Part of a small language model's weights: no biases in attention or MLP, 179M tokens.
MLP neurons of a small language model. Each row is named by its layer, matrix (up: input weights; down: output weights) and neuron, and shows model dimensions 16-79. Each number is 200 + 20 x the weight over its row's rms, rounded and kept within 0 to 999.
After each neuron's rows, "fires on" lists the tokens most often at its 100 highest values on Wikipedia text that the model never trained on; "fires before" lists the tokens most often just after its 100 highest values on Wikipedia text that the model never trained on.

L7.up350,174,225,179,190,214,240,198,218,179,194,205,206,188,194,182,198,176,217,188,207,213,203,201,236,172,194,196,173,198,202,188,198,213,178,224,205,211,185,203,195,216,197,221,208,201,176,221,165,176,206,215,209,181,222,223,185,179,206,225,198,206,197,216,212
L7.down350,219,219,193,193,184,209,222,228,196,215,255,200,198,206,191,163,219,196,185,175,198,204,212,195,203,200,197,209,149,213,203,189,234,157,175,207,216,210,191,223,190,171,212,195,217,179,175,215,182,183,184,182,211,220,199,173,197,189,236,218,194,207,227,211
fires on: "===", "ro", " pre", "==", "re"
fires before: "\n", "s", "ach", "ology", "x"

L10.up286,193,189,222,183,205,185,222,201,181,188,153,186,203,201,192,220,205,181,199,205,178,184,173,194,162,190,198,212,181,182,189,205,194,210,205,226,207,214,213,204,251,177,213,198,211,202,193,193,227,204,196,205,197,222,192,199,207,196,221,198,197,207,194,193
L10.down286,196,207,210,228,169,182,165,179,173,243,211,199,210,214,208,212,221,178,197,221,214,169,223,212,178,193,183,181,195,221,202,209,173,207,208,202,176,214,180,174,226,201,221,194,220,151,199,186,239,176,207,160,223,200,191,211,210,202,230,180,198,216,208,228
fires on: "il", "al", "d", "iv", "et", "ac"
fires before: "ity", "it", "==", "ities", "ation"

L10.up702,206,243,214,160,220,232,210,217,185,201,222,205,150,188,157,220,222,186,244,229,227,201,182,213,188,184,187,181,212,193,186,183,224,193,238,174,209,241,183,201,179,145,184,135,223,182,190,195,198,197,237,201,190,206,162,180,196,207,207,210,209,217,183,209
L10.down702,229,218,171,200,182,180,205,163,202,209,221,176,186,221,220,208,158,240,236,205,180,176,219,213,208,193,210,212,206,187,206,200,203,246,211,219,202,204,197,234,203,213,226,214,202,199,217,186,208,207,198,162,143,193,210,217,180,190,209,185,209,202,241,211
fires on: "re", "or", "s", "ide", "rate"
fires before: "st", "k", "am", "g", "e", "ki"

L12.up409,203,198,212,159,182,205,231,203,167,218,216,173,209,220,212,207,161,202,189,204,146,200,191,182,207,179,218,205,215,213,186,220,229,234,225,164,235,169,185,185,215,202,227,237,205,188,172,190,185,165,211,210,248,221,182,190,194,201,207,238,191,209,193,171
L12.down409,202,212,195,264,219,209,182,185,222,180,191,215,225,197,217,221,224,199,234,208,180,198,217,221,206,234,193,203,188,185,210,164,213,187,187,220,199,240,166,219,206,188,170,230,189,236,197,231,226,222,191,211,197,189,238,220,205,215,174,169,214,200,211,238
fires on: " |", " 1", " 2", "2", " "
fires before: " |", " \"", "–"

L4.up551,212,219,201,181,181,218,190,179,189,225,214,204,244,237,197,188,183,200,185,200,190,182,226,200,182,225,211,170,158,197,207,220,209,210,203,178,227,201,184,172,205,189,188,211,216,183,198,171,181,188,223,214,175,164,213,218,185,235,188,205,203,183,215,206
L4.down551,195,177,217,193,223,192,202,239,201,184,217,168,177,225,203,192,195,166,203,181,180,234,213,202,197,206,215,196,183,202,198,214,229,168,170,193,185,185,219,254,227,215,180,208,166,219,204,194,225,204,188,177,223,191,187,224,195,152,196,176,187,197,221,214
fires on: "\"", "th", "ch", "d"
fires before: " |", " (", ",", ":"

L16.up336,198,219,175,200,203,204,195,178,205,213,220,190,157,196,202,208,219,213,207,178,176,183,211,197,203,230,220,236,217,189,187,182,195,205,206,199,192,230,219,201,214,183,209,205,198,198,183,179,180,259,184,216,190,161,185,190,207,181,203,171,184,232,198,204
L16.down336,173,169,214,179,211,192,223,187,218,173,226,191,192,212,200,215,184,191,210,180,155,207,200,255,195,213,183,199,213,176,202,222,204,202,212,213,207,193,201,167,226,234,205,195,204,257,179,186,183,218,194,201,229,176,200,218,176,180,214,177,229,205,235,210
fires on: "==", " ==", "==="
fires before: "\n"

L11.up84,200,207,245,179,209,219,164,201,201,222,208,192,156,193,212,201,202,187,193,203,199,220,207,203,163,194,157,202,207,209,186,232,185,233,213,179,185,187,230,204,170,205,180,210,174,198,193,191,208,181,227,202,200,218,189,191,186,214,185,231,197,238,195,223
L11.down84,222,181,175,198,178,178,203,208,207,202,204,240,177,183,207,192,223,177,228,209,192,198,218,182,193,186,180,175,193,183,202,219,227,191,173,203,198,209,188,138,213,180,201,212,177,196,211,186,170,221,193,185,202,182,186,181,173,164,156,193,166,199,180,215
fires on: "===", " =", "====", "}"
fires before: "\n"

L11.up543,219,211,181,203,193,218,214,208,224,204,208,176,187,196,213,197,183,234,213,214,187,200,185,212,182,224,227,196,170,194,208,196,186,213,201,181,199,211,149,218,183,198,197,182,220,190,191,211,244,200,205,182,199,190,223,205,262,199,233,176,205,219,186,208
L11.down543,188,220,178,183,206,184,197,234,197,184,237,228,185,209,194,211,233,196,212,231,246,239,220,210,204,225,221,160,166,182,209,193,178,157,190,208,218,209,161,204,200,190,219,174,212,199,196,151,193,216,208,229,231,198,183,225,210,204,259,200,226,214,169,223
fires on: "cc", "con", "mp", "ni", "ug", "ig"
fires before: "or", "d", "es", "la", "le"

L7.up64,200,185,200,176,201,192,165,210,189,163,167,198,196,233,224,173,205,177,217,220,206,198,217,234,196,186,188,166,177,205,234,199,177,188,206,184,204,180,190,195,226,188,225,202,193,202,193,207,233,219,186,195,196,207,188,206,180,193,206,242,186,205,199,211
L7.down64,191,206,197,173,181,165,225,236,192,195,193,185,244,222,193,189,215,225,198,222,202,177,202,237,219,203,208,188,207,174,204,219,212,182,215,202,176,162,225,193,207,220,178,203,216,190,224,205,185,209,197,201,178,216,221,199,203,219,183,197,190,202,180,225
fires on: "il", "as", "par", "al", "ic"
fires before: "s", "t", "d", "i", "th"

L15.up152,168,186,194,177,185,199,204,192,222,180,177,185,176,209,209,201,185,208,207,230,196,202,213,228,199,197,196,201,187,247,208,165,185,173,210,170,228,190,189,210,207,194,198,208,180,220,217,213,181,178,183,207,223,178,208,205,241,235,194,189,218,204,218,167
L15.down152,204,215,210,176,183,199,211,199,194,192,220,224,211,193,198,180,207,184,233,182,208,197,192,166,200,230,198,193,171,187,166,184,236,213,167,202,182,196,199,219,202,238,226,232,191,176,180,190,194,168,206,205,177,216,227,212,186,212,201,222,170,247,218,203
fires on: " –", "-", "e", ","
fires before: " |"

L10.up512,170,193,219,187,189,218,176,225,187,204,198,193,175,186,152,211,213,182,208,179,205,195,192,178,185,209,174,205,217,204,189,194,192,212,207,199,205,184,219,178,192,172,243,200,227,220,185,174,239,179,179,224,247,262,170,190,159,225,187,184,169,205,209,179
L10.down512,175,207,210,208,213,245,199,229,206,254,203,156,199,203,147,211,187,177,217,206,237,185,206,204,209,171,215,186,170,195,190,200,190,195,194,215,207,226,222,209,208,220,238,194,200,203,187,172,165,214,176,225,238,200,223,220,213,205,188,218,178,142,174,226
fires on: " is", "c", " =", " was", ","
fires before: " a", "\n", " an", "na", " the"

L8.up713,224,215,179,192,208,179,206,232,220,223,214,204,164,211,188,205,176,181,143,179,198,233,215,222,197,214,230,177,201,199,192,188,214,236,226,199,212,221,214,164,195,186,216,195,210,182,196,189,205,190,218,207,210,191,212,179,203,194,173,208,197,177,223,200
L8.down713,202,234,203,196,216,196,216,180,207,210,227,197,229,176,176,206,191,210,215,197,209,230,230,204,251,192,197,179,175,197,211,200,208,207,181,222,229,192,220,166,186,173,208,182,200,198,172,220,194,183,196,259,216,213,213,204,192,214,248,230,219,204,231,196
fires on: "==", " =", " ==", "tra", "===", "th"
fires before: "\n", "vel", "il"

L6.up539,213,211,199,191,202,222,229,206,179,203,193,222,193,186,211,195,190,232,181,225,169,203,171,223,178,184,190,218,197,207,202,195,217,205,213,207,196,218,202,245,197,197,194,222,184,178,200,178,190,192,174,187,182,182,209,176,222,219,191,228,173,224,219,183
L6.down539,184,187,215,186,232,194,192,236,205,188,214,148,222,175,171,198,189,167,240,215,193,183,208,195,177,152,208,227,185,183,191,200,219,198,224,221,166,222,160,190,185,221,190,211,164,205,170,202,193,196,176,175,201,143,233,256,205,218,180,182,197,185,209,206
fires on: "n", "th", "w", "ack", "st", "con"
fires before: "er", "ed", "ish", "el", "om", "st"

L11.up357,218,157,156,186,188,238,189,205,195,202,210,192,193,183,244,204,181,190,165,206,242,174,177,182,196,215,199,217,190,231,224,179,174,213,239,173,178,187,208,215,207,211,217,194,157,191,197,214,199,210,219,236,200,250,203,215,193,178,226,216,210,187,177,208
L11.down357,177,203,184,185,182,216,197,191,203,182,212,189,181,186,206,197,218,237,203,211,154,178,187,215,194,231,208,219,215,182,175,201,215,235,201,207,136,227,207,185,153,208,204,198,213,199,210,178,213,221,191,214,201,219,191,229,192,220,205,234,189,193,229,201
fires on: " |", "e", "ide", "vi", "b", "re"
fires before: " –", " in", "ar"

L6.up82,203,173,200,217,180,203,177,201,194,159,225,164,176,210,180,202,227,180,184,177,197,230,211,200,169,202,191,183,173,214,226,184,236,185,220,207,212,192,196,204,222,189,191,217,184,206,147,192,195,182,204,192,168,194,208,199,189,192,202,208,214,183,192,204
L6.down82,202,226,182,193,192,221,223,213,209,181,180,191,203,196,185,178,190,189,195,189,169,209,193,190,224,192,200,211,192,227,155,197,209,171,209,191,198,246,211,204,186,205,208,226,204,199,213,204,192,199,208,199,212,205,197,207,229,200,193,205,191,202,219,182
fires on: "\n", "ology", "ction", "ation", "m", "e"
fires before: "\n", " of", ",", " in"

L16.up235,214,223,199,173,207,206,226,187,195,174,186,209,195,229,203,239,171,218,225,217,227,194,198,169,172,206,178,198,188,253,203,208,207,145,212,190,187,218,218,196,240,212,182,185,235,178,188,218,223,189,168,203,211,226,199,219,226,221,226,212,200,178,233,210
L16.down235,197,185,216,184,219,164,182,217,183,194,220,186,207,200,164,196,190,248,219,221,225,189,185,192,194,183,202,205,188,226,230,225,220,180,201,202,183,216,197,232,186,201,185,205,209,171,203,202,245,164,200,181,188,201,201,255,207,207,213,197,198,199,212,187
fires on: "la", "ster", "ra", "n", " Pla", "st"
fires before: "y", "ce", ",", "me", "ies", "n"

L16.up576,211,224,196,215,174,219,180,194,204,227,214,227,203,180,147,202,197,240,210,190,173,192,168,210,180,235,181,227,218,216,215,192,189,200,212,197,214,198,214,199,218,220,202,190,234,190,243,208,215,217,221,223,205,215,189,211,209,168,203,219,165,179,224,213
L16.down576,213,241,204,198,196,203,192,183,212,191,207,203,226,206,183,215,190,178,177,207,162,188,220,227,229,199,194,222,196,185,223,232,245,208,174,197,192,210,199,223,230,171,171,239,199,225,203,180,211,189,223,199,207,186,207,221,162,207,172,213,183,213,210,230
fires on: " |", "ad", "ta", " la", "e"
fires before: "\n", " ", "w", "ment", "ar"

L16.up170,179,167,248,206,196,201,172,196,178,178,209,177,183,192,242,179,198,213,259,184,199,198,172,177,206,186,200,213,205,192,187,198,199,216,209,188,202,182,186,169,216,199,170,189,246,193,165,212,187,213,163,214,213,215,196,218,161,164,220,211,230,188,191,200
L16.down170,198,196,218,214,177,234,186,169,211,227,214,224,214,204,226,266,186,193,232,187,195,216,173,148,219,212,192,198,221,213,145,188,210,184,190,216,224,200,180,202,218,193,198,193,211,213,229,207,172,195,192,197,195,147,219,201,184,218,192,197,193,237,204,203
fires on: " 19", " 18", " 10", "20", " 15", " 20"
fires before: " |", "1", "2", "3", "4", ","

L4.up605,193,214,197,193,194,198,211,187,198,243,200,230,173,224,236,183,210,195,159,213,167,187,223,187,186,200,197,168,213,201,190,191,223,228,192,151,193,201,221,207,261,204,188,208,186,197,191,170,222,168,221,144,168,222,171,175,232,227,192,213,174,189,221,186
L4.down605,153,207,201,175,184,204,192,189,194,209,205,232,169,211,235,213,196,201,202,176,188,228,239,190,168,201,219,239,198,201,166,202,200,176,205,190,207,234,198,205,175,161,168,164,210,230,213,224,199,210,190,211,187,207,223,206,184,205,238,190,207,217,196,238
fires on: "port", "===", "==", "ur", "n", " December"
fires before: "\n", "ed", "ing", ")", ","

L6.up550,211,235,198,251,193,200,201,234,193,191,190,194,196,192,216,180,172,186,236,206,223,186,207,193,230,199,203,199,179,232,231,220,205,178,188,209,198,174,233,167,202,177,186,175,215,222,215,184,208,188,195,237,206,163,187,213,150,187,225,185,187,212,187,184
L6.down550,217,177,196,184,178,225,181,218,219,207,242,180,180,203,186,209,189,195,182,191,214,233,210,220,154,215,225,182,202,153,195,219,208,180,213,166,180,159,219,195,209,207,208,232,225,189,201,228,215,206,194,178,204,192,212,211,199,195,209,160,220,200,200,215
fires on: "\"", "ed", "m"
fires before: " |", ":", " (", " –"

L11.up667,203,162,233,198,181,231,217,212,178,197,206,192,186,183,211,186,221,178,191,208,221,181,157,214,206,199,186,215,203,189,183,190,170,223,212,191,198,221,238,214,172,192,206,160,196,218,217,176,183,207,197,216,227,198,204,212,197,212,186,171,211,221,222,214
L11.down667,220,161,189,204,191,194,206,227,198,207,208,181,194,205,210,199,201,212,206,254,227,165,183,217,219,214,209,219,203,222,202,183,136,177,230,186,199,197,187,191,216,224,184,206,231,217,198,208,206,218,188,189,203,185,170,223,219,216,212,215,198,200,224,209
fires on: "ub", "b", "ab", "up", "et", "t"
fires before: "l", "le", "ation", "′", "al", "ish"

L4.up3,189,171,166,189,215,227,194,207,208,143,205,203,234,230,212,182,191,192,160,182,203,158,233,188,174,209,189,205,159,205,225,213,160,212,198,167,188,217,185,198,179,188,208,204,174,202,223,185,198,222,225,196,195,212,211,192,219,207,187,204,238,191,226,168
L4.down3,175,191,194,236,184,199,174,204,205,176,202,219,228,162,164,213,200,200,237,236,174,201,229,228,186,182,220,162,204,205,174,164,203,209,191,201,189,225,191,228,195,203,213,174,182,205,193,196,196,221,234,179,217,217,197,214,207,174,193,218,240,203,215,177
fires on: "\n", "ud"
fires before: "-", "\n"